Weights of a small transformer language model.
Size: width 256, 3 heads of 128, MLP 704 GeGLU, vocabulary 1024, 8.68M parameters.
Architecture: rotary positions, tied embeddings, capped logits.
Training: 545M tokens, 8315 steps.
MLP neurons of a small language model. Each row is named by its layer, matrix (gate and up: input weights; down: output weights) and neuron, and shows model dimensions 128-255. Each number is 500 + 40 x the weight over its row's rms, rounded and kept within 0 to 999. Numbers have three digits each. A neuron's up and down rows have the sign that makes its largest values positive.
After each neuron's rows, "fires after" lists the tokens most often just before its 100 highest values on Wikipedia text that the model never trained on.

L3.gate186:514493562467520512491505453439525495474494530525510481442532519479535481477476524502476471521438543488464528469536496454495368495436492504563537516544551462476464548536575530431519482495415494549467540508470487468505474512507572550476563494441546502480486531476472541498518509474493505490449471475492449512438422511440543491519516513550463562556531474484447586464476442439541529463440
L3.up186:443454566554531493472486514490520548447462559468517591535455468410434410496553488447508487503510503490550483465487542530508446537548516494483502432531547458482504530505498497488527472539423469526481481566509545516500545517486475528439615475489440494444497492535570568485523515509448459491491513547564491398440501450508492571553522502556547516460579516547503501536467433397511532462556
L3.down186:506512510515518557558468536481520499521449531519488459475608504523474506476507500470549505443598439517532503544534524514412561489500465376452549571460544521468480463455509516502499453505542486484494490526533541618478507448531458489508472502528516462488452526513476491522450482484540491559537535532499522422551570477546568531498456547452513473470480466530445522489521482587478422530560
fires after: "ro", " Al", " to", "or", "an"

L3.gate427:582559453511464446456449486539420519506452518535486496433500459469565550458578503458503482478548435482502523412552462539498550457494457587505543483514524522476504448512470470483500532534491532511537505459540437493584577516537609518531541501444476522493510504480524491451535564462489452498482506486522560475463522531508534478486503538458543499419511461462548559513500484488461534486499
L3.up427:493509532427527462538514474457445423483442520560451537440512504355540512504483516497476522608510546540506571427493495522488587519426550486452466453538477494468478464457406436523470449522550515489472523480539583546504517444506533547464487459479469442475517499513464451494500543509477498512497529528597537472566547465527536502495528488495478536395614500487522560484458438498459485492488
L3.down427:423433535525512590548490500533561520472516540444513494593490556557495493534443488550512462500458541532491578503526489496523486487511400540493470524442486419531510595551531569531565479490493559473480551458496490518541528491489505456550449525580500492473484470495471524552523530582569502544470510516494475524530510499574494498515550508479492555528455486582452475523491487556517515484598
fires after: " c", " m", " comp", "p"

L4.gate461:497495507465468458563539454529505494474566465508469451446485511465532530474505494495539512504569487427495494470490508615521511510533520443485480471481472488522510588499503440469405571513453490493478458531455522494570550483496536562526504457485489526506487490435489530514525475487426498488567530473498476464478486502470469426453521481523594500487474470585493501477487506534499496496443
L4.up461:535520447535482556477482553486510492479526507533445445519439508433506453483485466468441493516499509466527462526524511509528510498539582469443523426543490465571522538458564566458485475503505488539480526447457568556459499527546500502552473530555481484513503451480476528530510487431432499488495476579512443513430478500505414542512514499488510465457467475473467521535523467504515466558515
L4.down461:521502528488571519528506545507551528540473533469523538527496530519516576467458473481545431530502465478476497482480457538524474481466413465573455496526470584473515434544456499602518457489458485492581444559555505509572487586488451541508522512479503525445472477498509521460540489613492569535445524483492596474500520519554580487469479481511490516537496513525534473526405511521519532541541
fires after: "op", "-", " c", "erson", " re", " comp"

L3.gate535:504494545549585471509482549459384522498492535508503510466532477473533510416494471553549506521477558488528546533511513459495538457502467499484411475443552536456472532509548460425460492521493550449503527460524506461448524477443512467484511510444557468499459459521534429546615531536466541460489569522444481535545426484418545530495501514485590540518506495501529494524516470417513551476503
L3.up535:475536547571533475502501507567507503534467515482542569488480477500528516475546522477540506595472449488515446521482427492497525442439549526488436506510497464537484519544538434491565481525602494561562463493496508444504506511501531513513432535431501524542542448479412485486429543526519476452504492539533492492444451492520518443493503473504470581461523509489551494482500536452490505514442
L3.down535:545433449503549553487490451487525495453495492494461477519488526489521438453506477488568477392491514509480470584534544578543465548553519551511525532437492449430444515474431547484473450407520498566477536558510438552514532557479532509486479533570508461434534543465507576522536413465440517532517432503552502514531540520505513489584525529548515454444511533451458472472508512496504451519539
fires after: " the", "l", " "

L3.gate56:508429564614509458491492565415511485503492509538511524488537504471478485529430590452507457472446500490493436514537550473552555489483483451513539461418496562482472492547474441501566428462476445578454453488509482505466532453460534525502581516462490536441435520499489445405601446529558491556452525507521497507548495553504521463484489524563458533507483549497510468519540474552550486570515
L3.up56:523538505480507482486492490518516526474413432513519524511496469454520470469447524446572462530558536481491397480446489484426502556505453465497542556464442506535548463490520452485489516471500513538540476547517469488538490588476488490543463468541486517499511473495538485480509534518508479529502554527535500528442508499499463499530501442524481484520512506501532507512474421508492507477474
L3.down56:538530433475490545575504445557529530492565456501470431559534487517474479452595502536439538518527522495468529501489470529498446495514480501518447491524541456489417530496522525539520498506531554503439512475478406476475473464517500453485503513464478475494542503495522499588434468495513535481486393436496479464486499486522478573463478508483586481473462531499486512464454557464449558447576
fires after: " ", "1", "5", "3", "j"

L3.gate682:493464541467471497525487459498484500533469540480527486494486531493470467503504505491455499500502570502535466465508633392524442476520499484565496552511480485455472448587521483495467485551427495459493465507461576499477471491417521492509544468462535477503519459442505486520489515484523485472503551516569479544432489531504565506485542513532510547448501527504485537521450479475539485523461
L3.up682:519465493530487459472512478500552582442497544480501494500473474526459490475494440510574483500434533472464518492501512445489541427505479502564453515548554526496545478500521471468538514478451625478471478484463515478522517524455506547480444459497590459470496585552473432531513433524462529548530460419498517481509490521558553485457572457554470582530557473533454492446534559441475498454473
L3.down682:497454529469485509525487513534465532567584475491493455445511537523530517485531537517449477488509504555542464491528553452437529515486453489503443509535442513503436565513434535502440535495457393537505565513511494526462534466529547485544534523487420530522482501470459525481502579533501436520488549534457433517488554508518507438511432472544512492460523571556518485567507449443518538533487
fires after: " A", " W", " he", " s", " the", "e"

L4.gate380:526534518513527534489499443491528526467513497499416502449478419533488517557486573575437506475505532536520526432408460474454462494464475528551542516548520578581510473499487553537428496478534530521537588515464419599558472502520530514526508499502490499484448448480560468519458560341410446484534538511495602551486510500511488509529469543542547471498443476477467478542427483527474508445534
L4.up380:500477480478459478463523562462461517458515539566457500465563488533551494553439517406494436443509521512485533420484497505477475463532425479509547547469458531537523440492473518454487465534541533485465484427571516603534493427482476450444573490548546581452525497529537452458474511512528477579517517539504439482508451475537499518511425495494467479544473539483442526568472522480526470414482
L4.down380:540510533475422482494522470569458544527478553505542459496434539488467528504537438546492517514552481472473476487507494522534490440530570542541427502467529426481509499473488547457472541508431517465481466567514447442480471480512493515521495511496507461564463458485484571528501486432563543518550528501545476527509463519593488469503524565543514473546592509470505544465529470492443491553505
fires after: " S", " s", " in", "gh", " In"

L4.gate272:525497556562516489524551537509461454484498535480496401482497544486539506497517455492565479500458458465465447502430469416550509443437473512527514492474527515506446554494547488450614481496476505578520485491537526475490406475482533558416443457439456508572475565514515470536507563582508500542495518455417517542530519501490470463572474468429495514524437476525507526422536505556583543528455
L4.up272:567490435474526439507475458481526532564540552491506524457516518518431478497501530513499512557480523480483540482508461432490543532472530461456453529517435520471594458456519483491557501502515479595473453433535433484525489545383479506506496465503542531478503511426493525513543529493437517514476518521486462502516455468484443358493490493470447497450439505531552512509560466471511515561492
L4.down272:529531498517564542551583467573501479433479412451472434518508503389519552467528484562526588452544490547448477517446499562490551505537520538528486524467538480477443568526608527468449486488525507449485501547524541544482487452484517533491490563478411502569517506506458469523463549524509487492468499488491519569551490472505465629521516508513464538551500498536477456523520447567529497475566
fires after: " ", " (", " P"

L3.gate600:555511470518616485481478457522570531455493409510556486504514530490507413518527501516539601503486510551546458493479454501532481498539503474538426481528496509528472507549486515542528468515493512502528530475474532598523498447458491468458546503492442446550501435419531501517553564496495533473565463529532516532520491538503477416451493507473597454491486470512514468469550447517382546456508
L3.up600:525503444480577563540519580508514479460481501565566447501501485501464487535533537577494410532445521464544522507623519562491510504510572516554545527469456510553481468476521539482517464457526500527516556522491431470538506546535478511529471482442548441401449484430515438427521521547472484449570476546505495514579438531533438492482517549511430478501488463479418519545426427513482503482464
L3.down600:481530547452418386484445519498507539531486523379538571453483479474497516488442459501473508419530483531512506485532481551541548545445530522515452557564477454490562488446494508586429538548548542472555442493554499494502585518518519503506493508537495449475510509509524556515382507505530506439429611500441508510413553505474521496475428475542513456513512545460513544530488582507511525565494
fires after: " |", "s", "ver", " s", "g", ";"

L3.gate379:489473562526492586467516579496553556517462557549465464497471477488491518489490537513405505501512475528482514513483518478436451513505534506616561494600504521447475448516510505540501493577491534529525502489477430535506475563435530476527519459489492508493464569590469529576543447513477471499472499486487555450483520517559419482423518515507502526558498542515439515511471577486490591480449
L3.up379:484543545447540449480497519485500483506515521500463520511510505469553457615457489428473504532535468532489499535496541544590480457473462543552546528436594490443514443496476561528472524478491431477517535527500561443537507517467508533442484511477480535512458512518474383494542532545503491566522501528478492458526511574509517511492464521620502537552525517543503518502500511532478525436566
L3.down379:507495520538432533545494479529505544521519512487459454512543466541457514461565512501587561507465581459495518449517503486476476496519490425456439515462454566513472581462489425524537568477474563529491472538548506467396510462575468507576460441496507536480510464495542542481536502488525554438495488499488519541520420507484534518502563503451491492450441417498488458539475483475492447562493
fires after: " ", " T", " f", "2", " ("

L4.gate599:412494541495541433551466546474524487448516550503549501524488445482471509494558555491467481575521538477482520468533510464565459417460472489478516485428469539422494442469420558394545505503543528475533467458528528502487481425489512481507513494519419492437574574453526467479525526470509489538444486509484408443552459574524554504539496508469497554457576474523417470481583511474515476486531
L4.up599:489533546513500520485563512549491488497496498629473537503487449447495489519489470484509449472500495502470525536484542499502449476481532495442557497431480510481488502395422466470465532519485556584518491497515504565511443514435481392464524503467478534494491521550527502479433546485448477523481457428515528469499424562520491521481517457519580521541531515501433440428597521547479468537473
L4.down599:548510463518466517523560497459480545468435531427525567436471499513545527474451498532561567475499519554462523482472477482549512489558523522452530501507495469522509558484498516498476495475500461504492537508441539522545518571551548549536474468540550492497512541541428447469536533535490505431537494496518527534450628481401532415524478474483517521464444498500531466538430482469449529525456
fires after: " s", ",", " S", "le", "ild", " the"

L4.gate572:440495537481569504468503515524517572436460387496543510515565440528474482489483536524490496559539534542500494504482491423444507427470556444447474513517522498575533520543552476502529553589518512520512490545498511479450556561512558548501526515478499505559513510496532452533445556447471521471548495491483560517456485475514504510530466529446493508535541527493471474531528438463470497526441
L4.up572:500505457432508521533541464458509489487522467504587515465459559540489526485475538524474508439515474488494500451444465486524460538453458493456435528535435613486496458528577569464529474587469487474422503546456533443468452501455453533565508472439510481497472403416485484468540485520512584544531476483475529598516480472524435434497440510481525523503495542449457558493512507497470489490472
L4.down572:428555469462545573478505498502465595441533470489487508474503508508545419524454573497479542488492455518421587446425522500431481504471538485483450445494593480560501546564469519538495530514532482559530428449539496439503492480536522519522438578474445452554521486475583525467570561497525514516476470439542466528478459432494521547451548477431484377479506502457485408536506454480500498521535
fires after: ",", " |", ":", ".", ";", " ("

L4.gate559:535495495454552537495473472541531442495457530445490512441525449506585422480588461478490488511533488518448506527447515461474483488546542484472515508455500495436559459508547520480452520561465508476504455422484431491510561507480532500558461530518497565516431448445512489599564511487463541474519467523422497475506503533469518523509500497515534567525475511568529458504572518486509487512487
L4.up559:512487491564515507515487506460448537560548466470512523483526531497467486512505486472520490521481466549525412478474543508553498561449546461494490519480453566491566420461483488526438536539481489458542537460440466482482459495419427570529536423505566536506507528424519502517543510527472476508503510476473497484496510547475519494427482493452504504518502509489537502521509460484510437528495
L4.down559:423511529442483527426538461509485486465515491498507412535449485489509423464519524576515521513554520523487530498514424462493575467536471489485444499530579470490507570482448500459505480471470446495455459537549491449520576471474493507549477589466404471468432442601491494448518499469492515479515498521477469509516477477567500496533554453484472495523465454465565565483487476493439532526556
fires after: " gr", " C", " B", " Ch", " S", " J"

L3.gate163:496450481496518509523555479419523514479532509471558423509559466480502479490444548511386574476480532504533400499486460475506481490411427494539507515478478559501539452469518458560524522486459608516519428557514533518445369510513506475529500498492455488419503524576474491480479510572574444458470461576548483494466505513571488546470424520518551492511511498504480426417442492465547443456402
L3.up163:513487536478526485516555545496459533579508487499456478498555518499430474491439427523477487528505542512523525545468546460494560505531435506546609454438478493397539457517483487506468531535478543561523476435466530506372460476462481472481505509535516444491437502556536471482446468563449457513509552476496480436474541501467472564597490521498474588607453558541454503476432527545515465493556
L3.down163:445504541530486439505477505492474484479509486525526450477474509550568581570527462431527413496452546475501523513464445490479462523515524493475480525582537516518486501501524485466544497486481544612468506487460486430525558520509534536545549475466442584493543459475470500494588561402508553473497483466418514549515529473512523497451480453508490420474460507483561481537627423505450472490489
fires after: ",", ".", " "

L4.gate629:465500459467523531513513531450518531536464506390487449569508469563562494496497572474535546600541516466503609511520532484612483487520449445441525487503546462490491561503528482485549433492496509494497456449484509463559508537464463420528511541450403487456490550535496511464520576461495557468515456417515565581524502527462495485517450494510451488543506497539472452446468491505526471414504
L4.up629:475525523548559531499556552540474553570512517463552474449466471476546496475545497449505549535507464459535405408505411457494560562543501457424479512459511472415458520483546433511609525509535530528490518471483429498495502519490516495479485545438435507450493461456540475523545546450510502533487473538540528546497442460450454505542466518456550501474481503551540495485440546531462489485471
L4.down629:580467479474456459554442504474492407537500544517448458530505480536439482443527493565514500500423504521470565571492544580501521513530519468570524553574468505505540527531549514498459550523482479494554480560495509514470491504481556504526472474528527475470478520500511470527474493447452474512517551493520489504470591545565486509507592534478523513551503503495498523477557534433499496561539
fires after: " ", " ("

L4.gate195:500498505469551447441431507642492471494492458597454526421542484496397510531560489534464524478502473510480540535428473525503448507514498524557473526498426539503551446521516537451436507516495510526482468461469440569566400427509445396479516508483524443531460449492514457482476530494467398516568483492523517539527467451471525463524521509521506564522515543532502543573468489482535490509482
L4.up195:553466533481437538473461499506478490532410487562538541519445554541450522456558527522493498490506509519530515532455532556478500572498535486527454530474569563548510456480511530551540411485550493401460515452503465473504542442482407428453512522509529533484566508495536499513521457447498503482451521501497540468547517575536442450478573556527483522538576504476443493494464408474542519608538
L4.down195:474415499518473392470523492513525517436535525498489558496448543427621470533495524494497521530542516510424494528481466477479586492524496468528493503469500431481472553462430493478499481520498506524478508538513474479402486481500516503482499525519369454550498468590533587486545505509588531494508561491561475535558470421460484508534489459422458449546559502526574532505508492476468552435521
fires after: " d", " |", " s", "ch", "irect", " S"

L3.gate626:450544514500497530485546493429429519448503468475517498444480508444460468494596523515416447431497548517500465447538504486544450555438508458581574508516516546455498512473449511519557507528470609547477456478495516546467447512514529442450539540438494537535481505522466573496572524555477467516494539478567591462525543486564471393481486466575511422562473510532495447474495547452485435518487
L3.up626:454492580434552517493500459475479483503455507459495559475390476506543499502460544560441480489484539451474493544595573532496640496407489499489534473512424539481540454389542460517519526508489441520451495513492522493504535505526525482384490508506515526419468511542466538411483513581436495514441491468521511494552514504521508435515521492477526572484518532502546558523481503549531505540501
L3.down626:558447468575445517531459565478482532532502457500513488491489506491528516559511445470515456540466470497456523432461482444441449556483575538516545499581552539431482508548484478498495526481511569481492502500485502555472509487410477432559545444505507504595538481487483479533511490457467519472570484491466514493468446577459516567521481486464462427513454509556454430552518473517536482511512
fires after: " ", ","

L4.gate172:536439489523466491486463555560517542550541462499501491480490489508552482484551481414476521445514444483435569445499476470470448522448464470485481490465463514487549518573483475548487553445486497530438486511434563487476594527453471524529538448450450588487514483515534522512561482483566484429547464488438478493509491553490496513483484539483540463452519481569494469503450523428514467583488
L4.up172:512503462616497576489480533419462504528528519553440563464469460467502574526485459508418539526550516470597520473490438427457505492577587518497469521472513485353550560530495540485482497495544489509582520499510480423490491491567529542510484475448539468465507478511513542502493456493525508598546503478477482453519482530520416538526541464506470492471549492556540516415413554497526476491485
L4.down172:441502513497536443492493485466538559476466548482498455517524491499431539515511483386503479461510493436528517438509535561511460463485454457544530490514477502590464543503485445554490517501451497489436535479483439553521505512540498517476552530576546539480529487438530419535497527477494517500459529528538505484382481523521562528429453476437562463479413444467500512498518565538451515513433
fires after: " ar", "op", "it", "ut", " c"

L4.gate156:489564497425512551498491461528458402547410522464484495535532497499516441526449514511482481489481468527399448487473486448452563528478454489467518558493489535494481569474511522474483544503503489496536482497571486485494459431545486462548531528497484565547531633564490504496482475519468455452483519510470552497414432491458527495496439581462551528541515572459522555519517453502579568504484
L4.up156:525434490494496500506519445501562504546548540530432511482491445489524586569525525547553512534520443513488487422515499509560575522521499562486453522503577476460570488559534564425489512599475479536539469472552492486465486499464543420498536511524497444517530506511498575494532518443475537435528528468505547556440459527441478462578512533482518514512432483489508536539525452475555511455500
L4.down156:561493490529499613473469481459464492558515480465494462562479466545426486472511441469488480499539560508585521509486580525528454498503509480525474511531455449569518633554443518455531495477543449478469457442503511574464554566507483487531482540493460541488456508532520494526521451562507493483478460418498448484497530547462538511444533491554497536567506486467490432539464538534497518445534
fires after: " re", " (", " ac", " |", " U", " w"

L4.gate554:511502555419451518514516434430588522459544490467480498451483546424548462508498539510494514547514536504516552483521491546552473532477586531458475485502484543442499482547505473484523540504493565461474507506489456516490462499490511536526525492504496467522494469529578482511457451461443444522517534549494436479528483498522545407483524493511484501471505553546516541420434462444546554468478
L4.up554:514484442489552533457490489471570496481546461497540475487529476528465426494473592505507526512539515487547526534568524511510499464590521436524483429473522516482477561548485540513547577535492457457491499494570441522426421436520498455507445488509427429431530518510562477457448499516433480542508509442485494453467497504470437490489460479455538471551565452501461461553467507493542549514546
L4.down554:536523465498564494440554497546531464478489569471491471584506505560522568467458549544486554512506494464462540446501562517506436568459425558477498539483541513473491449462471520497453435501513526513497510499473540518487563500521491507484502468552491612527552518459541477554531542456434518493492502463488545390488503490460485557480528505504503560506496412489570526513433506468520522480488
fires after: " ", " be", "\n", " re", " was"

L3.gate299:508492540519471533496486505507479566534496514571525476513473488525536493527394588531463521527543535495507558488451491488477538579446497482525530597476462501466544481493463477491564528512502626526481477454523480599481500466451501523559568538498434532486554549446498524477498509471569431429528591512520589538426541496530435432500521471561561530503501522461459471459457525548579477521475
L3.up299:478534433505500481515534461492487457435554615540483470490447508434507482517475487536549569507494448425472520485518470484526476517541519514498453466420456509500483479436396503618500524507495546633586495451514531525489500505474490512486523530518516504427497545490478480499539480529574432458429597530510558487479578509484492510466485467502547511481541507527511508476473503514522473544474
L3.down299:475511437502519538498528415536523496470518526466403494446496421539538514477569425464523450466466448457518459454480487518573517432526510512502426420506461521436509535517529509534471556486492470462454572521479491432537477537545548455484441440496506539423397489461465446500522542518475594503496411473511470443521466531485563506525506492481476512459486478494522432521511441412516537530530
fires after: ".", ","

L3.gate94:475542584583544473495448500487424467510495498518476470467501474571476502471543544504418492508474481510570585543464554483466500508477504480534505553481512471469477579491535531589466550439579525456528540485520507548461494521438477528503480585463535496491564477479554493533484470547514506551513512517547515482501499507542524433557519462490556512484452458550466490433478550430448481563477
L3.up94:553489471549483511563459456514504422482531479487504426551490523484470486491574492507441506497523412510579548492496524420489481531459520539554492494449514543549492466503494507551462521536529460534450537511533553508485436555432491591532476564497537543447437479469533428482522441470521448516503550563533524469475573457499522520492478461514551459383524406517567520497547579534504469408479
L3.down94:524594527475460549435567530484540532504513573544532489462503522479544547511430501463553502493480504538440431493500449553574521390536494543520501536511441481538460511474473496461516442520469501528512496456413509491552473520504561432473526459539518463536468537512440496509452532535482551489494492466511471481524472451508489477531469507445472502533525523543490471590458441520454546468514
fires after: "-", " ", ",", "|", "\n", "."

L3.gate212:468493482546444474426480472477551496465505521537508554523520522522499550598525507469428556474464539501510498524527453506463527511519541447485482500528503530428460535500466540562508456474441543526514520483506492600521485567568563505481508514469481478485452549556466594484598554529508520513506478468504579518556581533511480494489539482590521474515500480483429516509454475473495522442473
L3.up212:484524550559521532543477524430597563540470557551538560509523490511500497470449465542478519478427498497494515514450493442453489547486445506502446501552427474548529552525475511452548451452530590510394561441420504544480518485506479525470488577482488589499502516395493513513495426517482462460478540379559490523530573478539498533468490580522477532514468506513436544515466478469425543538510
L3.down212:455446443463535500534477492607412511513534469471490447502485520477491531525481502483498501543516515511547482495532519532437484522474530499484558475544600526486537505457535456532481486521510440489544417507552515502560468527494557502488509401521537413457522491578494511475479501470523499538519464570475548504478531535442434426502486470394496493510522527567581469498485552494519479415426
fires after: " ", " film", "ir"

L3.gate339:562476449518509554471555553475486383498507472520491491493449476526476473518444530505480521527564483552474484529461495431473488496472426556588483509529467549483489471436477475488543486483562518516510490468453447488492517424487521556530527524502501507452482515459481527507516520484501465515519508530460491544501532513474495484567502452467525526454520474499483463475596564480435524503446
L3.up339:514535453511491410526528493522501537437552524535476463446515526571425503486546508509595467584489553462467440516538553572400515480539537472519526504461479484496622443494481538510483483504475503578454496456471460469499523491543494552496533488471513522515467517473499532424511473539504495467566497496536520496471518391502510516545467484526465567449542477530540507541553490527469542460537
L3.down339:435457599576510545524482534531505504502443501472494531494436520468413470597412431562547489525536535436467479420509506511468490516500500439492500481532509484412452511502498538462519531494534499525528496472452476567501442494483572446530419542517470545563471543500455474540521501565457488505495507496491507519545405632463548572471547540488449486476484515535420512529579517511507472434538
fires after: ",", " ", " in", "end", " May", "it"

L3.gate279:491542646452529506536460520527501437561439507577536509566502494503492546500525490484531411574530511479528523559470490473474442433439505495484514547453511498437527511534538565463485536534465462475564549523534455506489476514552491425521453509522504460484531497451499467457516478468453524477477483472457493472481493489569513518472507517483476515496452428540503531470517496457551524449491
L3.up279:482531587491484455518472473505445399516461579527518463507498527491502525449531455568491474476536421535443534491492524551471450517525527461437544517500526548500516473480524467554559432512513505481538465487539534573538459501505504513502474607535523425522507504380438512492501434439488545525510504454502537480493523455519533477427586523463496535499461560485507536530523424498517540517466
L3.down279:499512567521520557533485561561517481454431540466486553522499420465559582497587459481520549490541495471435463508455490464478508551453545455456409476526425560453503542475475488533544554482549445514439496474409513488497536577509536510495515506513545538495471450576480470518459526536510510560516464555515449536491481502507461498590487551491495486472497494532563468436467404502478513501503
fires after: " S", " s", " k", " f", "k", " F"

L3.gate133:495462525487545510448449493528474474441553528553506459465498513488489550521457455544440459484503523479464513596481440438572464475511487466548580524499510480436538473478505484375514525473484527526490505502504580493537456472515457468436505524430429471527495431495600522512502496506552467495541487498460521529483431533534483424527537559509547499543451522587516499472470488525527468492465
L3.up133:519490470546532569442459497520548503481515489562538537556504491497507496493526550458472470465485580477519494492474509468474577549467483479503515452459527511456465485451586525510526475547518441527466527516478508455446518520523490508472422552536453442436460598588503462471449452504439532516460480494474506427442551575514515555573409551517575528546486559528499403567445506513458465564531
L3.down133:484436496452502480464525469468440500535529542493508500445510458485501519501528494477570529525495451533529489457476555487514545529517487469464531518491516500534447541491456389535453565479509543518529481532484510505540495478467498508502543446491500551570507466455441437508565526431410498496489524528442499535489495423487477574517463461495455422516519443536544498550560506425493527572529
fires after: " ", "\n", "–"

L4.gate299:488556553510446567521502521550459472424518564550542567466467476456502502531523512543476521484502461512553496488514548501484469447549494578507518500467474569521471513526573547478517441554442488527500466527497506548468583484488498532574569501507486504582552520511542478502493445465472556541529584427534506550442527524534463483485514528504550495525513515477510473506544464590430503507450
L4.up299:465625504538536504533586459477484497560524461525495481524537455479510516535416504500534470453454464450473477483521494468605517497606560493535458587459483461452495561486518495433505478519461473460532435476502539453512524527511474464479421533527529454508565457470501476540479531521520476489537443484481482509514477487427544473480533451492430529513469547450440520487526516473526513557425
L4.down299:558529488456416503460478494483553512462514501515481517445510457478477510495483553619469530514536438544451542460521501568533450549390466566469484506468487506583519496543469476508533489504544451575539539512485467547504489498541552513544476514541435444435462478479582547426524470533498551512522443422504453505465473521603469482457535522505511509480564484498428439529530460453469409505562
fires after: " the", " (", " re"

L4.gate647:553567521516512495509486506515455442485399545531505451450517527489471479530514467517478514455472474527472429507471510450465500541529472477479527546479493441480491467493531543488529585499452535538410496495495489477440531458495472532451556557553466433521535505556540510515494537545540555470572478464497505456479503503549555499538447493502525484514506511526567540478434463528535572652468
L4.up647:529474505534500497530515547475546510506447528464583482543582502478523553536455480494565555474528591527501533482536511448509527504492550569450502464560615537485616541557457519445506506542506491507479490449445544502483433506468567462557423557530578531537503576519454503515528489484509474526486494460513443514501504525497506495513456439501458475532457450443547562463421458537557553558487
L4.down647:488519477436569503509541454572569462490479489492436520498466470523493509536417452482491545443547456537386484412497420484509481559514470532497491567518553497518541516454507471503490532506541481480480538517623504401496521492562434484546455533498518447474534462471514466494496569492497524486463478492462570515487532512563514522497541417544530520513577496536498521495487521528472556437500
fires after: " ", " l", " s", " K", " p", " J"

L3.gate634:484581507514535522470455532499527487470549450504536444482513520530535519496523549468488520476475457453474521485481476486497559408587544416469537473457551498536485476578511493527531471476456541437477510517480473491567484580478481460536511512451474535488542463386445536478505581492547483577420514461478492505465515523523425435467531437536483392539492506511564467517492498542577468424523
L3.up634:464526482534492535454430528561506495508479489492419436496475514499454515521537427430510521437496449493442468443503457413478528554608515460444548501585499543511556511531527509433572472470503498459474543561427512499566488498504577479524499495475483555528515444478461557464538525486490498550475441491493533575493513453493462464464503506537468443520526516535434488462446490525525420456463
L3.down634:521532533495435511562498537497461560499471563450540489523490534519524458493535511507551451536476466515496485506499524539497490533412508546521470475516455494499497530449479490513473514528486502518542483466523519486433503467526481563473507537498535458498458504549602504548445448513463513429575437543538487455500470567516583512511438482392582525504518511510487454496518564495429572587463
fires after: " ", "\\", "8", "1", "es"

L3.gate176:510458542496527499563490489441499500445549450522499457486561462497487467505437527537508533365481561492560479532479502512412491503483472504504449497437462485499512543502564485571438500505502454395511502498512562475417490524449507587512547528489552512525527493459507620523495483501510540472481505609523481516493412481429473531525452491463484486531541540496477437504529463522494500502496
L3.up176:538462542487560533525461540470484480488438529518500445503521542489540485527447419490518460436518497550521496481488492497543488473503522457547478449504440521516443500487500467470545425549500460534540533553440432485554607512561507496537548459519534498453554498522485529434515487442492548480477439441513500577502402387494448495467562532507451477538498465578399419481461415446567425459522
L3.down176:438508498494453499469463477505580534560578499464490497506443463485482460484486572522445485521457498474485531472520542491436496501434483501448542452486531509445543578475480567564449614412491515415442460450506462557425508523487473480494428523461459527507416474433495515531494465524466417443470525507454489490521541579491575570528519477541519465483509469452531506511486542529483593493509
fires after: " |", ";", " sh", "e", "at"

L3.gate578:454470483533463540478487504495425544471453498444476476452529481470530505503479463473537513493492471535440531423492523526521536468567511512503454521462485582470525466511516552522515497509556510462544449572542590523543540484475544472492557477426570397479545536483480474498468523529406478562483490482440497515538497465434498490519520514546457504429482468446569480511486514455541591461478
L3.up578:438559469482486479556533462474473495439480558499464556488560480477535572526520435455483580499435524502410515495568530499573579490541441520484455473508460463565554552550531535478494450473580560544450463550534527535465505446476516458545530513392512519502552483501477509491519521518491531466545440458546512455499534479544523515420440566498466473498453482462467466469451514502490511516500
L3.down578:493477411504526482544498523527550432615473521548526484479503594458507518511478545575453482576517468473505417527426477527469517534470497512451572539510510469446506514457489440528502528505487523514512533531531465489523520524444546439505442487568565536483444428455514485587529525453524458519442551529516543444522503508453522536538469487555547520479528495529489504509579472587523459513497
fires after: " o", "le", "p", " cl", " comp", " Cl"

L3.gate633:541479519552558508449443519335466430517530499488490496495627534538557513561529528554439535536487572540472466527454540572484544457524461486467509504501491551541469500479492526430509507549504496460492544501433466493503558404566528492465479486470483534476476554522515523472452457528466548427478460455485537580424452461480520532500503505496508561488538479533460458510551492470508480464562
L3.up633:501421474484548410513497519496479425530549490515486496474585559515531552542525483554514484519516470525449484545658560536528474508547451518528527528545498481469478447499458580512508482556507410482449530483513441443417519487494559489536492524492589490575515489543535508456537561483604504509533415464509468519564436534474498492470492473475516572530478508522516520452518509572516490407531
L3.down633:434476460405479526477513420571519560504549461527469442478383453416470505500461474507542493497503497481465429483472466506540507517531563515506503485526525513509485554464484476552417509510501508552530473524591526473531474588526522547551548513520526438492518522493417567493498501457500486505474547498391479490524475547461545456491448509498480482480415502424515483452523521464513489494497
fires after: " c", " w", " sh", " gr"